Part of a small language model's weights.
Size: 8 heads of 32, MLP 512 SwiGLU, vocabulary 8192.
Architecture: rotary positions, no biases in attention or MLP, untied embeddings.
Training: 434M tokens, 6618 steps.
MLP neurons of a small language model. Each row is named by its layer, matrix (gate and up: input weights) and neuron, and shows model dimensions 0-127. Each number is 128 + 24 x the weight over its row's rms, rounded and kept within 0 to 255. Numbers have three digits each. A neuron's up and down rows have the sign that makes its largest values positive.
A block is one neuron, or neurons of one layer that tend to fire together. After each block is what it responds to, as a language model described it from the Wikipedia text at the highest values.

L5.gate211:149149100125136152160139112146120101137124101109154091132103124156109087153137077136138124134132091155144135100135105141130120171102094130162143162140146128156131053149150128149127130123159120147142138124123152090112152122144115109165172054089153131098135121156121121144128144134112147101148158151149146120179173129141160147154167119114085102098136172149140106153115117084212122154125
L5.up211:121105102182109096102149125139112101103114139132091191168145140111147140150116140110144118165130137131148156102151175165139111145149132140181111135128136127120111139099124103111144107154100125125085126110167105157168116131134111168144137130107094106110133121124108137162095143159146121104118117101135114080142160137141151113153100105200144118123143147132146109134103130118123148120119
L5.gate221:109119125101143142142158130128148109140131160161120116135171158107154167158105118159171118101144130147175140207170145146081104090153138136121121113143157134122125122106165143102129118104098116150096089121150129139118130171158160117133116119138122115104091105104093110120115087144080115119118128171140155130118182172173095080173127129150113118148183110137099119116109128132137125127124
L5.up221:160126128151148138137172140101107092108141133118102136070103119139115142112114138100111131076125155114149223138148141152098122115123139113160140124114145102096118141111167147165132152132168169093154164124141165131100126118118110139109105104190098164122102122116097088152119133166179127168157181128123123141142118094094128139145105138121151124147133152120119130166138111102172119146101
L5.gate363:136148129147187104145145113115115119119105141142076105121200147106080093171125146122147120160156090167140110142180071115131109113118092114112116137119103127110097111173144152123128121116129098117116115161136191157132094096137114123086115127134131140097090106139158140152087161144104159143162087137114116116112109124127135090150119142134124143092131168113096145148134155095116149088091
L5.up363:142114134096141135118122138132105122136135112132139149154144113113125107126099105172143132137134145171137138179110146124134086148146132117153166119174152129155116177152141101084083125157121125126137144159137122139126086118119118083133124146111087131161119093135159105116079143109140132150127161118098166102077139159101158113175113168069105115134140131159098141153107150160125125137111
L5.gate378:094122124168110094143145112121166123116158058166095112091154156102132128118146149133133149115114147126139132154136159114128127161120119136135096141115127113159136120150156094107128098125117119153193122194121106137115133157110112110123129166133155161169130172136141126097124116184090149138146119124116086110106120149118124139106154119130164137122162160167090135129124121114105134121101
L5.up378:125123081118148149159089139146126137114137125125129168147118095197120161126099133089138138136133151138115133113149143094116122120136104178155116121095111117116132116128119108146148118109122113098112165167122129125108125127129146140159111100187159154136101142106154121134103101152147158192152125105108084153140139152125117136147115125127176136092129119162146157145143107117095166178123
L5.gate435:155114114078079103153143099159112136115173129107138138127119125112136118128087104149151112103157113098144163131163138143145128121132153163105100138125131155114088103094108094107124108109130136114147080128132119122119139133127133117158113163119144121111081130160138122146160092109115174136143157138090129122127083123135088118154147096118148109097153123098194126137143163071170142131129
L5.up435:127111099122136121140124115089136126077073154077151188136118130146132117151127139135094081137137122148130178122095143145129099181138107155088089150112125142096146118110134159142127169144133134122146083145106105126128133123103106190138120110087101124131123129159111129115107181122154087146104157135140095114100122127179110122120112121099134127149150146125138149143110135077128087148124
L5.gate469:111089146132138074177157133105133172125138139150131132121126130130112139131082168113090114136138124150149159153155068122139128127148126060137134134106146166102124139142077139122124140149132141115102131156185142139122095108111125129147117129113123130120127125140133118108120110143116151145149143106124121158105175098106104104141104160121189116127214141101088134099145149128133122125104
L5.up469:124103142150114135077134078111126150150122118113141100085114095139116135108186141132126115120105096163118132155194104122116135116137079132128122069113134158127133095104133167108127113110142128180137112135122113114130070119112087101177109157133141098154148170161128091117084127171107106139148134134151120151135119142130129152089138101136145136144133142161160107106076087167114148100116
L5.gate492:147180136144130114138098127093113134132096145155167147099156116132083124101116120108122072119154132127123140160146133173107137103144126128134137118125163089119137113103094086120137140145100104120108106100098131137081156173112096159097137067145113145177122152113059138121156131094107104168106088141123102171152117076084127174129174146083136098139149145155118133154119119161159128167104
L5.up492:169095071168141128097173144133118146149115148116124118113153128104185127112133170141139169185093098083099106124172155131120106164114112142142121091131142118143121117082159109141137156140141137110140146140137086129138129133105120105197119172144100097134154122132119098142130131152095158112155094149144141161136145133147093137121097124176095105132101191114114075105153110099124110125116
L5.gate504:136125135123096145116145164114129090170154128133120134119169168102100119107159161162168109161200141152175095125125145145134096148109100091147121137145098078128116092130131154165154133152152110151107108147188155128135119118134125125102095124130098123133103138115122118124096098154118151140112098131127108138173111121120162141137134137141132128106131082122113109150148140093170116098116
L5.up504:147147080117088139112122103097128065141128121120129126136120152106102130138095161128139124146134139136168151163100163155142156149107121189072118126154136148141107167122144105131075158120166103137120140127189142150136162139135099129117151082163085087142106153141125112089154087132121120131152125086121138121163125129133090159114154167084136151123123108147170109115148158077119139128124
Responds to: Wiki heading closing markers

L5.gate7:131161111169141125147127137133130152162080162161128156147141131075125148072129123121112198063135086148161178127085124121135144155128107138112144117136168119114102116139121116162092151125166139129085147133150118132136131116122107123105101149143089145140123147131132101104105113171142106116106175083168143118148127094119120149126113139096115176141161125138113091109133135156144158160150
L5.up7:110139169099162111081117151137118139147128109154129162101124099058129120137109109151110114141102139137139133141106095126104131105174119130150113129172152133136130143069110130170144142137115122170136154133122090112130148090121116136134150122114112082126117100171103119151176105119085099129115182103123148142112159129140112130147113134121129118127152151174087126135149178137130088106095
L5.gate38:197115146120098129130161137108123125118130058142114146145124112130146171122151078124120103162127099076145151106096075130137115136127099126134096131177152106117160111130145144103163133088144126158119139136160141139152138153156137139151122132132091096144136077124110099130120181158135142106108159110109135129138142107130123145137133125100103157107194132125119096133077116129086060099142
L5.up38:128080082083083110137159110156106145128156098142139158112128119105130173121122122128156141147108119158099068148078136171142112123138086157090160148109121136148097130141118175112129099137112116136126123122157111091148185157102120135119126126154138101178125146127150056137173096126152159101134140121127133122127102107152148170106153103117120159156099145116137169118106078107165086104133
L5.gate246:111126149135105111154152135137129119122135146141125113133126131108116151134144095121107135152118099153156102126135102144180144127126080161111105155152158123157114099087123088123113097109116126170189147096168119114117112120088120137150139152058124136120133139118128102113097123162155161133102121116169117137163125170106147141120132090143136129139129141124136115103104131127105125144148
L5.up246:116122127127099125174151165117145156114101110121159114127094103129151169106154116122113137119203193120137155146153089100109086127139110206127111133145118112161117121105116109127109149149105162077183156139160130099108110101114148130156135123154142185181133128151136109119137103139142165124128125110164111076112088134111127130126116139148134156095124136142098143117154130096135135119125
L5.gate367:122093086165089122114169124157168133088118109141151128142141137154146129182129108128105126116166129105136125139093088144173119164165124150137157144135111140147121136158102091135142107107120105143154137090117110128160136149123125127110104130123106156160155138153132121115095144111167148127101126115099131138160151125077118139140166148190137147173094107127136169132129164118161125103146
L5.up367:119099120116139114113153124128113192115139123136117094151089119151139095122129120154103128137160144126145106104126126144151094142130143156116106098126153156109126130101105141145174093105114095115117142086149120170105129151136111101101148136143104162150134146065207132119139137108176180115091096087183133169123093153135103133156123113119097089138121073162109159149136129113118145125158
L5.gate382:106129122129135156092126102131143136135153122121114087126155134144128147173098123151108075127157126137124134142133088174102102122152113157134139171127101089206096161112161109144108129139120185162114126129111153152093125139115100142106115108142121121143142144154113106101131141157140135129131122118129109106156094118135129134119111121103155145136126163153114101092084176135144158151142
L5.up382:152146136094168132134148152112110105160165161106123109134094076116123165144137136149137136091123164131139116114151103124089155153113082154140150116136131182140101089126114131156119142169157110150125123104150141141126137078150133119115074117106149108126134115155144117126125158116126099158099118122137123114136126141151134138162162132143097170136143146139143114147114128189211143165137
L5.gate406:092117159100109125139121187149135131138110105113147172084116170102092182160128128115104155101133120113115103165089142127139132130115151153143110123137100125141143148126121147130105148136159165108146126108142146130111134122147144175123135094115155097125101079123149087145177126168159094141132176131144131148141100121112163128121144126140144097097127148085127164133128116118116130136132
L5.up406:105125080133055142145125120154149134126123170115124156110121107117148088110164140173119142164097099095139101102128112152177134095116136155172124065145116110121112116146146125130111117133112159146141177137136090132126127143132132135107090106152151034167093157090114109138137122129167117127115161093108115136124148134119164122136137079115101135159127171121117136174116117121114150148112
L5.gate425:108140112107159111108124128140124111128142149114134129093090110157106131156156116123106103147125133091142147169138108109147097135176079130161112147147164133100127100115143085132149138115111084177072160132108157134166159138144128116128130139146121181149122109115116090135154103151127127120101121128124132142156155138139091142129155111110177169129126126142104109076142128145149079147115
L5.up425:122130109115156139122186168161128092141121151177126175148149100156120137103167148086111123153137103112120126128136093136107136151165122114147122129114178141144108110137142135151177154111119084098111122106116094160110160134122136194107126139122140141173096108085087136130133116094112119119100149135087151134166140172125103117091114091126091142083134128119104116175159142098121098120140
L5.gate471:144123152089098127103176179165083139132159135119116103129135150106161099123122134141100114139141100170112121112134125104165116133145123180109148128172140121104160089156085085097162128133127096147163140136116083146140104151114144157102104154131126153124149120151106139147147152116100102119112099137119092137153138123125134148118150114170154080152160124103146127107130135133156103130186
L5.up471:134112123127116132108108162150142094118157134127100133155095131148110165123104150067102134157150117146115086096113143145172166142109147083137108108124131126130202115096137091175139129158127142129135143121147114102122153115121162133115071124108100151096104127127155129138093073141153170100116109121125100071120103134135145124140177100148079120122121141098121144108148131125150129150111
Responds to: Digits inside numbers

L4.gate146:051116121157106180126090116121088132114131121160140163131159110128087061099099142121135133135095111153154141131127155171117146110099099131109107143103113102161086099117119087116116080132117107124118130084156111114140147095107144146128139075151153124140122104127172121086138135138112164128123101136121137128136146138107072096166108140153120114175133113076100120110160135162147144126114
L4.up146:144153136157116163127121143120175162104128156128163136141144168140134164108104098136148122143134091151113135133138173093094115124120097108147153090137108096152133110130095083114107093154100122100148121177135136121141119071109135131112160136152144132140113104092136132153161125125091131134089105088149128157080105151089112097160145103144114118154118145100078128127090156116146095108078
L4.gate154:143146163171136139093165157086154135154165157120149116131142120111132110126141121143104123151099120172108141142156124157155116152115124105126113161136140123130130175122124117108125157149118079113134130158151146139139154146106150107140155073135140111126164091139111143126120084139088130178061121111137129125163151087107140086144110136140098172124129088159157055157134147108117113144122
L4.up154:155124124158171140077124118108158156115120096125123152134130128178116161107165153113135157129137125096143144128128100148118123108129111109138109140111108135104088151104144146122156128105114156100138151161188126133145119135120162045132090061076143119112106142139137137124076117147143157138163129099108085116128134154144159123146108072132131109146157104122117131063081146113123089126085
L4.gate194:154138083153119120119137123120121170132085155152128147123142135122122107087113108162118162104165120125151141075158113148085148143167127164148078137178137127123115142077152143078103111161105132161154115132131083116155162105098121124093146110143118103159139127108132142113143119134152119130124135117110171130112168138134126126085144158156150128142134158145172082153160128098140135151184
L4.up194:121144077120095133156131167125146162138133162184116097133157120122146133090106148122128157157159103110123151123103156134166111168117097167094107120127093119149122119073128130139133110086119110134100151138131159111154126184113097136160125150132174131081151129115105068118111112116153136133122143085105122145160091109100145130132097123151157184146123183108137108131130205148143127112139
L4.gate225:135103119125128151114106144122103111100116124108117172155107098143151125099137131100123164145112148124098141146154119073137126164089121148164120125114175116086092127105158089118153154187164109145123124101146144129089126167080105142125115086162125132131136148145141142110077082124149151092114154131103142142099090148118133175121122136108150114118074132118135104132133112156166136137099
L4.up225:132078135128119140120103096138100121130123176138103160143139120116134111106142125113118143110118108115103144149107107139104140131114134116171083124079176100129116113060166132147119120133144120138162133140141139114095120126119116143168109099097096147135148110152131117140110145159138108121120126130134152111166083158099120162115129124085103088108136092090117137140160131138142177159159
L4.gate257:130173134126083125100137137120152149128126120150133155078152123129081123070118114126151144138141117111125095161123142116079143129131150099161124119108153149104119111162122130128141161157157088074120108128098123103121108132090133123162096111171083103160127172135129082131127124140178163176125155079153101154128148106132146118089137107131152153120143124113132082142120120092162159128122
L4.up257:107120134129108163138132134107120100127129123115119109146087121184088069118132109141154078139098134148132130130178172129131093095115126127136112141116064114127092128134104095110108132139126063101169115141140123123122161146118105133147125157095136128136097142169142112117118132099140155190101125122145138075151102126109095116122138127164127134142141098142139169086100114091078139112138
L4.gate276:126098097210138140137157154104128141153123156136117098132084170118109143106096140098139123108158084151103103126130114144122143159152071120125096175104137116124106095171143112135126132136123075163173150193156145137102115145118119118140136130108147106104141125116152140166118138103134129147133101121105172150097133129102129089146138133132099144128131126127140086149140136126139113096145
L4.up276:127093138115125131112160115185131108137187099155116115103134096148123111085150111138129173151122144176194094096132083122114082157111133132125102141107127134108109133106118074152145109109102132128079164125099154158133089187094137100111113086129082133134136136123133102122082111118133144138145128082097146126175133082159061134139102140116132082137145194126108145106163112163144106118117
L4.gate282:144135138148110101158091118097142115121126111104088167110134083125144094107132166130119115085159166142128140182154115108091100086114121163131104123139166117124108105140120113110130126113129129119098154141101100165133127132151129110121147157128149150144171142120083103128121169121121141137087135122123110159091173160110126122160096120137155141110166140141073155128095111116110165147122
L4.up282:105098138143124151124148084116134124096126153107128136145151110112127165110088124112110111126143127138145151132106105135130127110105137168147135133120118124091133111158142130113124144131150124126090178130130122178106085133137160164101091165082165180109102142123115117103147128130155106130106119147155089160120074102136173133184119114145128142124121152144070151120130151151100183107147
L4.gate368:166101100128128091106154122158110112105115136142149101136132121152134118125119114131127167140110078143139144089111099110134124128140120120145127126131131110125133083099123126125137113122145171107136142121139163125117090107124153089152158101130124107107102154111171122127124168154101160166137141126107217174126163110139150106121105135094124155133158119126176084150139111110134136164183
L4.up368:157081138103138117085150125124155104115133150138143101131138167120148124099135122158125108195128142137103159105152101079127123152122110138163131095151117080133142103097107105129098118114154141108100154084114112127150090133120136094135117134123118125176144148071154112182126141112121109144169151079121134112151175149130106121109122114190122141098165127146152106106182147057097121093135
Responds to: Section heading closers

L4.gate38:169137131144134144120151143134087138133110086134143145107111079121165126149137131122132091165146155120111093136162128135097131118123109135152122205121117146131135144155112150160135148108151120139121090131126113124194136107192098152137108185119127154137143126096110136143156152110145142097091128126127136096158116104099154156121135178150160177105103140161153140130129166108106128071089
L4.up38:117113073101087123114164144124107143132113117129135137168101111198129127086122119114107078133092135085106136106122144117126131152156148090137091169111102141166135111148150131146121139113142121123170136139150089121099126122142099118096144143124155160129118110170092141145139133115157137144137140153105108132131134132109137099102179153121142150180155125111094111118183143111126109117136
L4.gate100:079153172128105096162114144160083125105120143147116115173153136166087110131160121166165144110121123106107127104116096155149129105122139137108128166131125087122108060160132108125129164170093140093129098148141086114098095140141139180141168128073156155133157139108130114147120144107156132159098134104109129127125134142132111132133108119100148130107158167129140139169148095138094104097140
L4.up100:157098137090153103123129105143159161097140169144150115123131155156103126134127142168166070185094103141125144142117127113088099103108102132180125113141130130145175125099076129120089144117120156119115138100132157151121197112137133109123095146153115114127135165099107151158097157158112131135113119127141109103167130120119170101161128113172107161118156095157129114107144127150167149176080
L4.gate127:134116112135101134126142120097115148107107148119159116102108145128148094164129165153157091145117163110130140152130085109106126154131129147143101123080113086143122136154090104163136093127102106156130161103107158138128107140147149136149099110137149166086121165148152096143208123108143132132150094113135093099122121125119089158090125140113152109136108101159093158122145141115097153129186
L4.up127:113102140090145113153105142124125137082113139188134089097149132156104120146132157192124135099131148141156112093152146146140095151098140123126098129105096137143152100108111167134144115162130179138129100129137102150149123100135114095143118126091089116118159138142110112097186114087137140130154110101137133150126114133138065140124113109134142136151153135091154089103127166160134141130120
L4.gate188:115140071076108166151170137132134138113129174132124143118129093126118128173161110154152082084123134090171106117079158147134116113132139134125108124128160122124125098092119145140135126101132110102141140161092149152079092128113107107114097088126094164098140113127099114130174100124142122134149098102158153141130152161133109074132119137127102124136132163159119179115114132155155129115093
L4.up188:107128103083121155091150127125110092158154133136149121138136087127137134128143106162122085130117117115143142171123108113116130132108131140115131143085121166098181132111110147140169106089125107099100174127089113151091116144130164120137127137133125123138152088112141113117110173156160140166118127107206133115151142129119153085133114148107116105126107165151152063129121153118099115121128
L4.gate240:114119139129101130112136120089138125118114138203112119106102133137104149133123163113111144106121122123115117112144122149128161106105104110141113143113119100132102113107139093129137139148118092091129135107146143141161167132123065121113143105130136134100108132152157110130096165088161135131107158105135109128141167145120108144158121151130154146111147092138119162140105194113159132096085
L4.up240:161111124109137095109167121112104150164112095124113085148136123154136098147149187116100184119102151090123112115093107106166108133142127113138182120094160144097095149135084164151096158129119099108127146128151134113099130141161079126141157099102092115149117095130154138144142081132123098118158141114137157070127145112116147088161148122099105156102154076144180107144163161123124152101097
L4.gate443:103110106110165145120124101144178123130153143138097117126124145132116126116122126139133104140139157092169161134113120102085137169155152128131093136113114112160153135146114128132091102117117133108153126117099155086142130151111148142149130096119089149165111149085074135142104107095134187180120119106140120148113098104117133142134107122132135112151160132170119126139153129130131122147113
L4.up443:126151130157161099138123124086112162097150136141147088122126190139152123148116154160143165136120142081122157108178128133075151125107142150155138087143121151118121132172134078141149176115108133091095123104051094129151186149138169146135105100140157137088136121135113107139163154119132115133123126135133084134123150144162119124115152143139153083138118154119146144157153109164137105113128
L4.gate487:176118156147119130130168112104123130087114135090150143122134140140114143117143162138160153152124131120109098095120130149140173139156147126165156150139114136092135122145107172139132152118083129136161182138180090112175126131131140123111217146104107148133148129173160135113164108128096096143151093142108149084118148140125115139126161112144123124125135103132115111153136093136132159095143
L4.up487:168137156140170098129141126113143101113126100155163147119125173093095113117115121113161134125108107119144131187111109131152142121089127112138144144160135161091152111131125112114124137141098105103099124133134119126119124131159114104173171111119161146111196140141128117136123177091107164144179111148128132132183142134171105131145147093153139139139106101164117149145134139135097128176137
L4.gate510:128137115145117124116109159090115071112159149136116110132142072125121117138144150122114129122124140123108123173083147152138154097131104150112095154137142137111129122120141088105091128178132100144120142163166135123090135106137134161161118094126160141153162092119149097151155122121127121100130122073125128113143116186188170159136093165149154085130146156144111161140123109135147112161128
L4.up510:132143088171114117139151099117137118098123116138135147109142160138104060148110139169202137122173110102128129135084101166162102110137175128120112139106149144125120104134142064162108096158080135134105130149170146154156116129154139149155083123139144145143143119105127043133118119103146102137097110121104096130125085146160126117153142118166141115138126181132152158111136127112144118108127
Responds to: Mid-name joining tokens

L3.gate451:063146141101130121149155122125146093155130129131117116126079146091081133167113094136097147120157117126108100113133100165120140108134148132101121150126146154102156093201139102134138111136131147142133140098126111158151140176182124106108116121155143115122145089154107082122148150133110090111124152133143154106135105119147073116171122157166095131168115150117111123154162143129131162115140
L3.up451:090096163101130129135163115107117080115120124094114119182103069102139143097114165144111160133174120109126151158093143141135123129126119150145145114162131151123127151100150127121159148142104137130125119115099151138133106154129103127197118131174158168130144131140092152138131138109141117120112148196157136115089107163136143098141152104115097112137106130128104143116138116109083165159137
Responds to: Digit after number separators

L3.gate362:113149107152132156147086104125146131145113122121111134169169127126087098133174146106149116128188089109150132119138105102157071139111118147130133100128156109145110090130136124145112171134091126148132097128168096150155074148110156110125129109128132134156138160126095109087082155148125119141111138118158134114145072083085129091140127147127124098079150127158101138143168111129163098149085
L3.up362:107130105092130117145163130111131131141087124110098150122118154156132109090117121079102160086134102171127146087106101110147113149099168127153134114168152122128097098144127124142112149115147139141136101129151101139128108152085154109138085148116121085131100113115137115108106103138112130157128083118173109101138115140120135140081122106102157104102121123139112130170156124152142135144104
Responds to: Mid-word Japanese name syllables

L3.gate68:115090106128127116170116152130134112162113124164121154115102137109153120100143179159132109120094106121102128193111113119122167136114129145154100181090151137162131147112117120115126104098152105120153135112145170126090123162116161123155101140157135137126113148146138100097073117194099104117143127104116121142153146155102175100128093123115134131131103123101165184119147117104145114121121
L3.up68:112121104127123105134099145170119049124122071117119129134146130105146108076126136104117158134131130108125107134148180102124156127118084107160093119121157118122134163127114080108125119086160157176129116112145134082118122100135144146093115133113086113143162110132142115108112164134108106096122178060140160111092148137150130086114142124094080119131133101134106115127151132113138120156107
Responds to: Section heading closers

L4.gate33:104140157153068135115147148109090145090182115115125131100152140132126105113148136117137165086145139135073126144119148152177130119172113138119120133098168100113119107094126085166122126111102117117163141089093142107155141132123135132111174127109131124139156078106135118144153131189148126100175131129086135163133122090099157109123108155152119140114057148162097111163148121147179163147110
L4.up33:113128155136109125148102139124154129117081135179133132115102114143137122151145163147147102155086094130119198146120150110144133132119118122137165135140106164134136182145107107118171124145150119088141074163141087148116180140108091093118119148113165188122120145112106136106128149141118095107123118158169158110128121131137162126128138096144113099153129112135126144101125103141119112116102
L4.gate106:132122159099122128135148148098089115144119117124099173071108133126133130128104103134167148148114118138132180135142119095107162149088134135104158112108093141127081115146124116110149109120101132125134117150147134120057141122094130114083117130153147128116126105086170090143140111166138190108156127131082136112166087108122134116120131122152139137107082145083166119125145165120152094123139
L4.up106:149140077143100119136103134156098143084093089151125135138104135147133088108143119143161143116150127171079138162132120110123128149171150112125106093156104185062159129181140137102112098151096119137111129134103187101116086117110138137105142114092136153118129125158125110094108142145119102151128168131109090127113171167115141147152164085097133176136123100132110137101094156115147141138106
L4.gate143:115110145114145122151154143121148136115127109138100115127114131116132172131120123087109130125141113113121115127102122109137151187136091150157115073175142106091121150188096120085138103121121116143124120144150115115142135124105116170094105178135142100104124118094136156129181131175084152105139143123141124086095110149115155112103153140105144119137113118104135119148114132125145130111107
L4.up143:137136119124160101136129163177084086120139089141112155156129151116117163155145132120095137119145104103102127151116115104155140121159085155132104080145190165136139074093089119116116138104124087144120120162140132095147123106100146132135132135114126109176096151146134132136149105098120118131132112108106163118135116166109110117091131138138110135139131135117103108145111154172125112141156
L4.gate279:148117156159157116118162140125153110158105170110110141107126151135112143122155154145130160155168114166110117174102121140135159138113153149198132103144110100086142161111145119123094084085120144114097125122126133121102153115074150136199134107121160136158113108131119111094141112128093078111079130118142100107101128123124131185165151149119119175121117141136115153132130131157111137142109
L4.up279:133156114151101060146122105150135129120117092119083123113141150142124121151155110107139144099145127152141101131128113113120120157089131120128135127132130134100144111103110089099129117126096120154112167110129151170103093121146123102109089139153085086142115110105082127136136152128147076103164155099128145083099151145112170171134131170131084145127100125149119130104138145113135118151128
L4.gate332:144172122115108085131156158111129092098148145127113123169088164128149104110130056151138154151133157142153145140123087135112160106131130124176108150159165111099103146114126102135135109115118133132149139137152144086166094091078104130092112126141146135136100153089137172140150141123125136111110111130133136085100142114109166108137145118096086142094130112161137142126129097144150137136110
L4.up332:109105136139109126100153159138104105108115084137177127139088134138086116110153125125091141112122132167157122152133122104137177169164113130140089099147114106109152133090143147137091134151125088128106104105082166103140101118090124115116140134151155150164154150123110121131103107086159140151170134087114145155106045146152150128116135126148128110111137146167131123097124161100132121129148
L4.gate404:141176165104108156136151112170100130085154132115092125086064152119132134115134112156152111120158091137088088112128134178096123167124128117144111096159100141120124109131122141132116086126083121133156090142107108104170113133095132125122147103142154112113101126110142127115140104083103132145143148149127109158107122131142107098143122110136163115162156141156133119130120091096142125042085
L4.up404:086115182126111136121119105148106136141129101106123143137127125167135149145138126115140117119149093143133113159161129122150183092162112154123094133120117153099167143163094128128135134081080140096118100157125116135159152109136173150125135132146150118132140133085156108123104151175108135116118087101117111129136145159113106114139055157143160105107150105163111142135125098101133173072127
L4.gate439:143127079146109153115162120145109144105132144117111080111132144137114125132142129108132113124080137119157183142070120090137152169144083131129136092128119095136092161083085133141126095192138099153157141143161103141115131126114101152138106144136104108122115165116118139113160096135132119117148145130153078156097137113142147105138109148176121149121152124121124129142075097119109118121140
L4.up439:138099117119117127093108144117149093084133134179143153123087147071159163175144093151144133130134162141092139122097116084127124160104136130075094125123131094120152138142145139091142142115096157141135143149136143146124109128094121115163151128119157106102137113101162150093090152124155132099122124110096135109056152181082127148117159183092113170146120154112115125154153104174131131159097
L4.gate498:132103121138133129147123123150108119155146110107143112168128116180199141165120128155133110147132111150113129159126062099085097132175147113135157112118121105093086098096107165150126135140094156139144129115148125131166149153115163142157143141110110127159083133089096082155080147097103111088141118117141145122104102162138165164133142118120126122133162134144137113074101126153116129141103
L4.up498:115143147150174150157150154121146115123149120162100093159133121121153118118100131159139181138100130171124134086129107119116097195140093138125155100122131176126117094142134136155144163130142125105115152102156119103156097122110121125150159148108136149136129107118116149146121124150129130099128124075162164092116103105135114154123086123106067114144152167146178098136145117146106123109130
Responds to: Leading digits of quantities

L5.gate2:108132104122123153119157146156160127118112132113083137128116141154090088144142146113135142075140079138147130099109113132171066158124090105126132161163123113127113114122123139111119130124146114100142074137103114124116124169091109122108160132166159150096130147170089152087107136151161140100145128121164099121127145145125109154134130149127138122081134118111135102141110141128147152114103
L5.up2:158123144159118118119180111151126106104074173133140120118097120155122105141151104185158171120148154187133132120099119115107084145166153118115146124135160113157165131114142123149145108148134080125141086115091148165141119101116099135122110118106156101148111141166114146112100157124112107169157124124142136120105118135127106142128098120142128130108107137111115119134105130113139161130117
L5.gate49:115159126166143105145107146107041091118137131109109132159134149179149177138129124118105148074097112114130142098115088104114134134103123139113112127115144088154110097141133122130126132156078144145091128141142117131124136126085142126139123109140085165127114138100112147098124136107166145127106083112164144094145105135085124120148145103096129090090169158093112134130176101116114140102109
L5.up49:110118131129113114143120116103096101124136133121123126145156133151133164146116120143130179131097119160139157067122097100131127154110123153118126121128123100141092126126122122148089165165102114142086157137136154111148120131153146130152123104126090154123118117104137130095124133129139109127113079125167172118129087151071025135128145105125156071123171116131137156139130122106122122124115
L5.gate101:135137082131129129145109159140123159128132145151138109144179137107135112184158114183108135122160158158125105121159141080166118132129107142144144144156126113158120095131124130123105145136098103125101166122148112129141099069138165099135156114126144108100110151126132161132126149116170129144130117117121111156116105172137112060121122120135148158097123119144091183151170108129115109146095
L5.up101:104138121101130080123151124133116139174149136099113104112164126171173149113119147134126148143100136135128123140137102128137137151126110111102084146101141119142135140148166152131142133163100177158134145143176146163139124149113146114133106112145104115137079147108133127130133157157141085106125087159155122106162083153120122122105113100155127101154098090115111118137134097176103142161153
L5.gate201:152156140161127147157131091125139110098159145105116126111169143164091146157110163113126148133117142141167152151107131144094126098136108099189135132142089148110092135134063113142093118126104120136154138148099117149105120137136145142114133118119118102131141112140145155164114137094178124092140115109128086101088141098135156173150132129141113134171160144163125161087171150125149122101108
L5.up201:159128115109091110102118136181108110138099134157146086144095102130169156124151101147111121180106141139099125156118097124127111130144109118128114119128128160137122118143140126125164080137101137125128149134105115096177133114151132072108136118123143149124106126088092104120120128106129133165082129113138115122093139106155122169139113121155112109143103131123138136088150126175096138134140
L5.gate223:080123165161117097118109162160083162086109119158102135148127133142109096087120122122098072086142140097151136116110110107120127110119139155084137109138170123123154066134121144166120111123119090137107110134128134119086134134184115101108112129145096096121114135162143088098151113109157122173101132173116107101115148106177109138162141132126104088176130128150156172125148179147139102132152
L5.up223:136098122142104148116131151140120147146138136178166098128182075130174128126179133127130146149149103145157105120166144087115105113072142176104179122118127094113118144116105134142135167159144115097117156119091079111147164173142103114139131142125097148109119122131144127120116132134131161083171120158165165117118132130155107139105116151119146141118172152111131145127100152097114137155126
L5.gate225:136145124127131110088132140090098117101110140144107111126187107112129108156110118140133160107133094137150152113109121106112142107162146143092104170124106109136094094094135098129120116171081168125106110156088147105115152113073138160158120142094082118174096143111121153115130121102156135128116086139153140097177126148104122064093111135140146135139136124091110134129189153102121112121126
L5.up225:071138132104110160127163135150136149153144161082088096101142124161112117123129141132130116166131113136089143146124098151128143119128139121159101142125175087133136082159091124089167137132095127152142133172137129136103120161143152143090115139102113114144143139139163153112155146124157095133145096120099127123086146118125158125116095103095138127123140127150157132113140129113129158130144
L5.gate410:118132107098128100158142128152154160100107057129131139131095162156149175105098099129119141131146113152148134151111083069121108113146159130114143157109146138152159132087105121108131149123142098162121071155103146108114130108155145071168133156139141091141125161139102121116140155129159143123138130120094100141128102154105081104139152109121155094115115169160117193161126124123102124102141
L5.up410:111129109084144100172090147133147144074086143126087137163096164067130097134109109140086128139113131142120145107096161103130134095186109154089151126113157110101145138110162150112133098089089124128075114095123130120159082122140168095181141126130153150109155162123121147158125144141133147126096123095108166147114120127168124108093094101139120149143153108151107179140130131131151086127138
L5.gate441:102139088102099123117088089084123113104107120165085110131103149083128120171109088109128129157154095138128110124090104130178102100129091078130096126124120134140149085173110164148161071131079100148120137151110123105086107103106161140119188139117141137141123103125141135116129131105205100145134157103123155179176117137119170091087111157139130127106112136137091134085148139169138153130158
L5.up441:137155124134117090140116129113141148124129149134108132118143140146135166106141161180123140162142133156121149100101103132150147153091136102120124126132141125150079098153128136121163121170118092164117120140157115104155108105128177131135107143128117140140113139152142157108073097129123137150148115061187141124103118108140165081150145156071138132071143149127146152140094141139084145064132
Responds to: Foreign name interiors